config = dict(
    norm_eps=1e-05,
    positions='learned',
    bias='all',
    init='uniform',
    init_std_qkv=0.0232,
    optimizer='muon_variant',
    beta1=0.9,
)
MLP neurons of a small language model. Each row is named by its layer, matrix (up: input weights; down: output weights) and neuron, and shows model dimensions 16-143. Each number is 500 + 50 x the weight over its row's rms, rounded and kept within 0 to 999. Numbers have three digits each.
After each neuron's rows, "fires on" lists the tokens most often at its 100 highest values on Wikipedia text that the model never trained on.

L5.up1596:540483537552525540489381403471480448450573432518507575515497542491627524497485463580465567468517524543592549434507458540483541561442471487410587462533565489538454463452517493538524396534542558480526472484458568450415523527606474524434481516493497473666484483434513637570483512521599542525486466468440516478542624577482532430456551554516487532479448496498466453494470573469493411517414
L5.down1596:509477545499475576452482444493452541430436564450522446472486507504352505541436395442618558402533539528563528511550438530587493519437460524499445616541518586510505518478434505464474479490474502474566564563553544463476497499507447433452491465457381560446431469457480526517476432466424515474537553631546522586491544418471498559510503444465439619553463512445503470529586467498512489513463
fires on: " and", ".", "-"

L6.up1162:515478472596518574441462553467461444497429398482576466461481541563439518561581507492557573525563509454600494501422513525418583474458501458459543426328497509574516537476491530545485622547448460468468558556469576530528545499510420548487481508481498535522538493500449456524522585551452572502525400491532477483550570459489479614501510561565502498580456415443556387533586499467480437467505
L6.down1162:517410554469537552611511423479492473549562556413585513561449459433531508425489486559587533429467422518513591500548475332578431481497494490483541546555500452499534499530474469538512475538532452552542536493462521503572479441555478468475392402541514502496524540465540551542465489497603502585494475568472528471656478470495547448469485461493481543541456591493380489433572530524536541551524
fires on: ",", "\n", " (", "."

L5.up1462:544604446401426518462452460346432450473500526473497537535516559478568474572533450596488432430544505419535600501480506511475559449512534412476506508478412470550529460466543495574459476505537463579501546509489473564495527467472480535518436467519421485526430569405476519464476554525555520544489418491441569492459531480476399465594365558549523472461439477564531534414456449496477539392530
L5.down1462:569539566479507479478543530502480515482538497513495453479628580420507511460526470474475455580487555577510501482519544488554479518515454483511550524381421475557519519507502498493599539510506530464504436449497451438518453642579486527477474484519484467445549452486446606537545531540488492475586521494573487508506531433461480484572579453473547447464491545552526464453550557481502518418605
fires on: " |", ";"

L5.up694:640424501544544487505461567377540549496449542537467559501514500532532447513490543424454554512508431542517517463471465478530471598564467581539564466418599517528530579498534496563439555538474482473472462555561522528495518507420456562523459505474513505423409535495445429517475484445532518439497460483518494392517434530458514495541490372457474532554364436572457502434517490420468506515442
L5.down694:575556384398522500452490439551542397497412444578511493482469574616484434496439480519483414542485574620615519549463451457569489533497566407555584496489414468515365508500535501455452565494427623402436539488441440465506545451462468519510443487532482456636526520491570473579458463526540570496452542545438544484482542644394511551508506445493466499480514439533493578450526462496496516485544
fires on: "3", "1", "2", " ", "5"

L5.up122:518507551539534524508447570572611432522511622581466574508489547545514511554607484482480517495387485510490463537431511415532483415511540544538580514516596413556490472493522418508524428537533516446565461428589526554420540460504465428576440496493357425479504481500397588471461557438429514474505543502472470523454525493520477476576513512436498480537524467388507484464513515535495544485454
L5.down122:509506528535463497536506562481482538503564527552566491506473447492453504469575506498487354481519467508434493515565506468410498520599447551581502520570423493436464513646458513441519505533502483452506480518439474526445442494511483494447498561456584454533468447517544465642482515563635546496494532556406540478457519570480510637445434535571500530616469500548486539565511476459529517511502
fires on: " in", " (", " ", "×", " across", "}"

L6.up1406:554482485515524525603517443448419590543476550470578477401597493443408434524467478537567439525541558538588520508400543462522604487530565502559549437462498408547547563466463511456485449494432454490456557507471433553554536528534472474532572476423619434448539524520485559435597481442533536495491337495535419444468625451516514546538497530495521494531516520511458486594541601563462559450511
L6.down1406:514500460490500540463561481480452456505537563439481452360559537490496513505432471513543523549473460504542504467515508515427482617492505483521501587528523462446486461457529536563433445559509524543514385485515460518458447524519578576561390507481432438476503531543512602585415458530533442574465429511502543503546510519536498498513478587583486554512506554482461489471454507497514481461553
fires on: " was", ".", " is", ",", " to", " would"

L6.up507:465454539481442541555529465564517500472532473511480562512554516455517483577462448492475510525490551487518495337396535435583562484585474556534646487515532490483522543519479382460434518449508501497473498468503562433537520418454434487503568470555553472477467564503532502509423494516533485528461447482509538552455518557535501503528515558524491518500529548641543517462442449493492464498535
L6.down507:545534533464577497485475470441418457504538530472465496485504474538573528482506402527607559536457548537516535538509587516571514536449524565531432560497481447454551667447545507542443484443545532575488533587584428382480453545538533567437596540555463600568507485504627467511485480513474604483441475525518448526475478418545476429609557479465541452500454515523480590452537520418464586512455
fires on: "9", "0", "2", "1", "4", "7"

L6.up671:432535491552542364474504499536397526519525477458524525432515607481431492453513481497494476453491480499539498331462543545409566514534552518613533409536439603544519501581559499578495383519440482433474532372478488479527499570499526420501581473487448524461477503509521563476512494546527468453420486486524493599531566529478430463490581516600535451454578470456530472484470526472470641494463
L6.down671:492472527458476593508479591481478521511528517452461515467519401469473490507545508467496482582527465519522413526496432481570485511424528524453416544507491399460427489452500523579501580622541556525522506600410517498507579506519529522449545375518552418491472494582501521454503559382543428505507491445496494508440455492486511528548526406481536514496463511482485499353560427574594495484530
fires on: ",", ".", " and", " |"

L6.up656:486488506625527524568619545502475527500555568421492487475485462498501501476504426506480554499559421553478515556446519484454543492512586472528488460353478494542528440478546537493584451483509508482557482515466548543507473492539451454469579424511524467502490477576503559588427540609579504425395576505560493580614463484444541513469451603561532580516518516531539504470535532584484435423429
L6.down656:489529551433558593551493506416425513481504558531563457523536534571541550546572533544525554491508529533451509502559531470524463509497444484538438521556406376349512469508460523583525339511518472452546548435442538441524430540548537521510508490513487492461573498532583530494504449452555471569527507511526538475532458544583450552478471420497450465528511444493455568428478531437543419494425
fires on: "\n", "."

L6.up396:579453540498441518606530493522475446474397482538475490394466487464577428546408534441459530472531518534444511497546513450538458457495468468454524465464477486570483423541498467536401554526540559523500521478449613509466582541461530509576521579506499531530508570528428502514562537507546473438496498458522516602547595550447474564513440472457442538493381469469395478578432495511448527513529
L6.down396:479600527491603390587452549474543457523526505560500447449572556438545446515529547534523471555469464524436551632528580437607491411503460561542500444522493478517534422409448543521459529427500507500433413544496487536402450589473478514449502482506533564446510577525468337539596543511578399488400595510501547507491462545539470524462563435402440522534527459541519522565461571493429501518415
fires on: " of", " the", ",", " in"

L5.up440:481558407423580549527476477516485476477488486570507481464461547511510512423553515481448586493502522501456605448508476481501571475563433501520542457460540521520511525511490446448458519449553507572433554471579567434512479503511429570492520529538527517387437503525501561523475534527508446476505486493522486545473427491542551563586472447456483538519580462543493555542426446455496546561490
L5.down440:540484524569474502444533454486528514481478489577552537437446529513520513415683570485561472549414565596551571392474566520545403530559480521582495563530530512416590455535501503485419490421490468417486517582493528464491479528595472490412461528477458420562590492539525499463535476526524517531484515403575442486548464543518462451477495499572530483497593521466541547549496479401474516498413
fires on: "5", "3", "4", "7", "6", "8"

L6.up750:533521478485436533488465554414535437547573488533417459419500478491575528489516412392526503469484502508587386417463512506450512499438516616457459481495604524395559426448469510489528528523479559515517497633548577421507499558563408475373444464483386460449432478445522460546460536456481459452489615544575575454565544464490427560528517570539459539428494543609551514511507461606432490524499
L6.down750:538533483488523523441512515439406516451513499553566590508601502502583418434512469545471501498524517574474611415500439528500469520494550517526483530497478500526561578559514484516485416495545553557426488507448490556451443466528508514501477546556514551571507555537537534471570567519441497451393419437485467500538464560484496467499541541532481508566576542465416438459538550460557491550443
fires on: " ", "2", "–", " would", " can", "1"

L5.up1775:547515463450408508483536499478603590543484475568448518375511380467578536520438535466398458460472513540554458504417526501555360480559487484503505466484513449509489492487614510480498497509461597540469463498538476486444504468518436424460477510444428460452485430451514445522470542449507440434439481436442513518498491454501491499504469465502535431460478518502556592538498481601483469549505
L5.down1775:513453515511544643525532580447447451536558504492531523479463444522506446549483442460555477580486451553452492514488545531496561558512540495529559506480516505485436434465511519426579482554483399532483560504516381436525514540456601506581509454525464486479479487473540526456470417562504450479522433453471530471442470539429414505484506470542448466656509578462545456656540464461489472534454
fires on: "–", " and"

L6.up112:409429485465435490532464479431399453563481495507553548518456490441512498559500507477510506497442506479492585384501538513575386455509451488499498558474585560519519544588549529563529506530347469509579516529514603539472549441565515467498483501564457471545573632478472576491501562537557524598504518481618536549544499575520487543544458521536524513426476461574520467530499484472475520545503
L6.down112:455517545507423529520471516476415515507523567500501535506481486496491562511517484522508499525425524432477523433490578534485339518532481490505531512459417402502470574537526535392637455502536531444505468479453471527445481530524484546498528548486412559549456488637442548443492566521596481456398443537427458508507528562446463551604518428360511532439470445472458470432561482483522535498545
fires on: " ", "1", "8", "0", "4", "-"

L6.up1854:583461485515560470590425506469486537462416460503532480544452456422467512497490479535597464574632511485528566517433506549407487510528520430572468497566599531480448480572431472470457475463396517399573515502538509469390495505553497515533538449466505438531526522539491549395458572422418471596482479468565412494564549530597539509541502471568498521476549410575455487513401475588359420589530
L6.down1854:589551556595493591487406507512617499550561579594543473469512467579420511458491456484565472500500501421491569540485531480531522546563496424522555580528551512449429441528541518473536508525499534474482510487550470433446534396475571574486499449490463552413507519555441593546483524505350517448492416489447525466467492421625557478603521520580406494441464540510415483441530427450516574527436
fires on: "9", "8", "7"

L5.up943:611528558425418580474525483528509431559541519484486502378472469461439549504519530589531465508547501477489610484527447541514462520510567549551468514402515495502546555523465552419496488458422507601569499615507585598534562440547461490523508488589491570460485621493511564495460614556512515493415421503545513475518493456540478476501533477512483457521383381448484554476517435434425555474504
L5.down943:586520500519542482523556379522486488519467482447469492590493501473435465466488484442456477533460512507583504525404566495535461491367493494535543437461499474453367444488530525434464518536457594549500539471605465416514553555479416513489589552567460558492506441511474505440488565483479569529483477442526594535515581575478507499492624448446485444532615506518471508489500518504489516544526
fires on: " ", " |"

L6.up64:529461375530512494541432397460450514531573631453555442424456559442480502504383535609446489506434520567474447455440525480592472500512474503473570491455499502476519430454476500493503478552345490491578473432511426474500426558504571561501494475474429544492538497461527563552425529448556513470455523460455569548534472535526481446449613617538519404471426514485503384436496545354502517495527
L6.down64:513510483487469448447428510599518523528516451501457537586464475540532497499539477514582554441551417488506511523464440465551468501540486513535451545664436484340506568461543572489541491451530594524556569565467468450439483445573464464442490538499542506629454570559477450453457387449498433500580515591501507502545466479517482537457472411419515523579533409520574503559522437525520439607499
fires on: " and", ".", " but", "–", " that"

L5.up1324:547468532499550462502495470499468462567452500509489580564572546488451494471543518557448377535443440401394532550581409515515500490503536530474531528493484467592511473515504550480464472530493498503483398554447462472540551507489532440570423494525496527571580565552571563502498550515464614487408429485596511438487569586651550558507491474495441588435401433471406504519468587497504522531522
L5.down1324:549535477525602438503509578542554445477524419495494386525405454423486531481464442408470419498461486448483520562463553526423493567483425513560508482475497530441478487555481523383479475450528577538360545431514552500457446559450531462532450528530501527526448504455460504533523408457532475451535536567510544558444442514491515625433445526569502514542412508447497620506582491538525521476528
fires on: "\n", " |", " with"

L5.up832:565409468536447437574486459460511503434518497508516515518513413513550498431511395472505487499500496498504500461504391425427590532559607521539514448525559490492546461515407593554514475510524506550494429546535488452498558422507522511472435561557628457495492632411431508469548531425489482491531511464467533438447538578537556384543493405378476493555643446534518478431509454573413470486535
L5.down832:506484422535543560471457522430513453541400508495573475481495597474453506449441456549549517444503572544435521534386437438515454439525495537519503559493498521470479562432579453575516527520463459485493530510495537524488434487539509517532457522477469580511476603454547482511534415436475529438540393465489545486482411493483539451503568501520478575519551567522481520457575504461591466549570
fires on: "7", " that"

L5.up1676:462491524542546485480481527556533487532527444483522472467430494548544458504575499593539484478500523469592486481549462489505549586527452437435513464451463501453556521497560428419467495501519471471569493535521534503471477429485483503418456527428498520555456469493518529611507542535457548516495547560459408553404527558539489465483502455478513477544397468474496378459452531468481501443486
L5.down1676:550518512447488385497565476523467444451539578614530492541483467511552531481487511447464578520507397452433578607501570448417503551516499446537511546571533441543460462509483487536504526588506477588525438521462504479565470485517480546498549506486448514545492448490423463500423572477618524665497462603510551558488444500519528402477520473512376420482576487518466374543504520599483525530597
fires on: " ", " (", ":", "-", " |", "\n"

L6.up341:415431524449577527573479594487542509462573501543594533436490476480471537517564543579499549514505450419516572580488542442450477500507585522576482396476509399487462493572542562537386580562515465502534537537470596603417575471461485496517464437560494479469480595505471491533474576508573581491475525526508540562542473495533475572439503592430443518474575453514466573421446454521524520524520
L6.down341:550462494506554496519505468455497370462475530507516508537405477542511487501463438550504490483494404500453506524529517448469493531555452489572519528495483401486496455486541575499508487443558488540553475580515489559525499500540410517492486462518466495451485587510523450463456506552616535551500536594458597581439573518515398615521522421434460463525547405488499578415435482389516569507521
fires on: " the", " United", " in", " across", " throughout", "Early"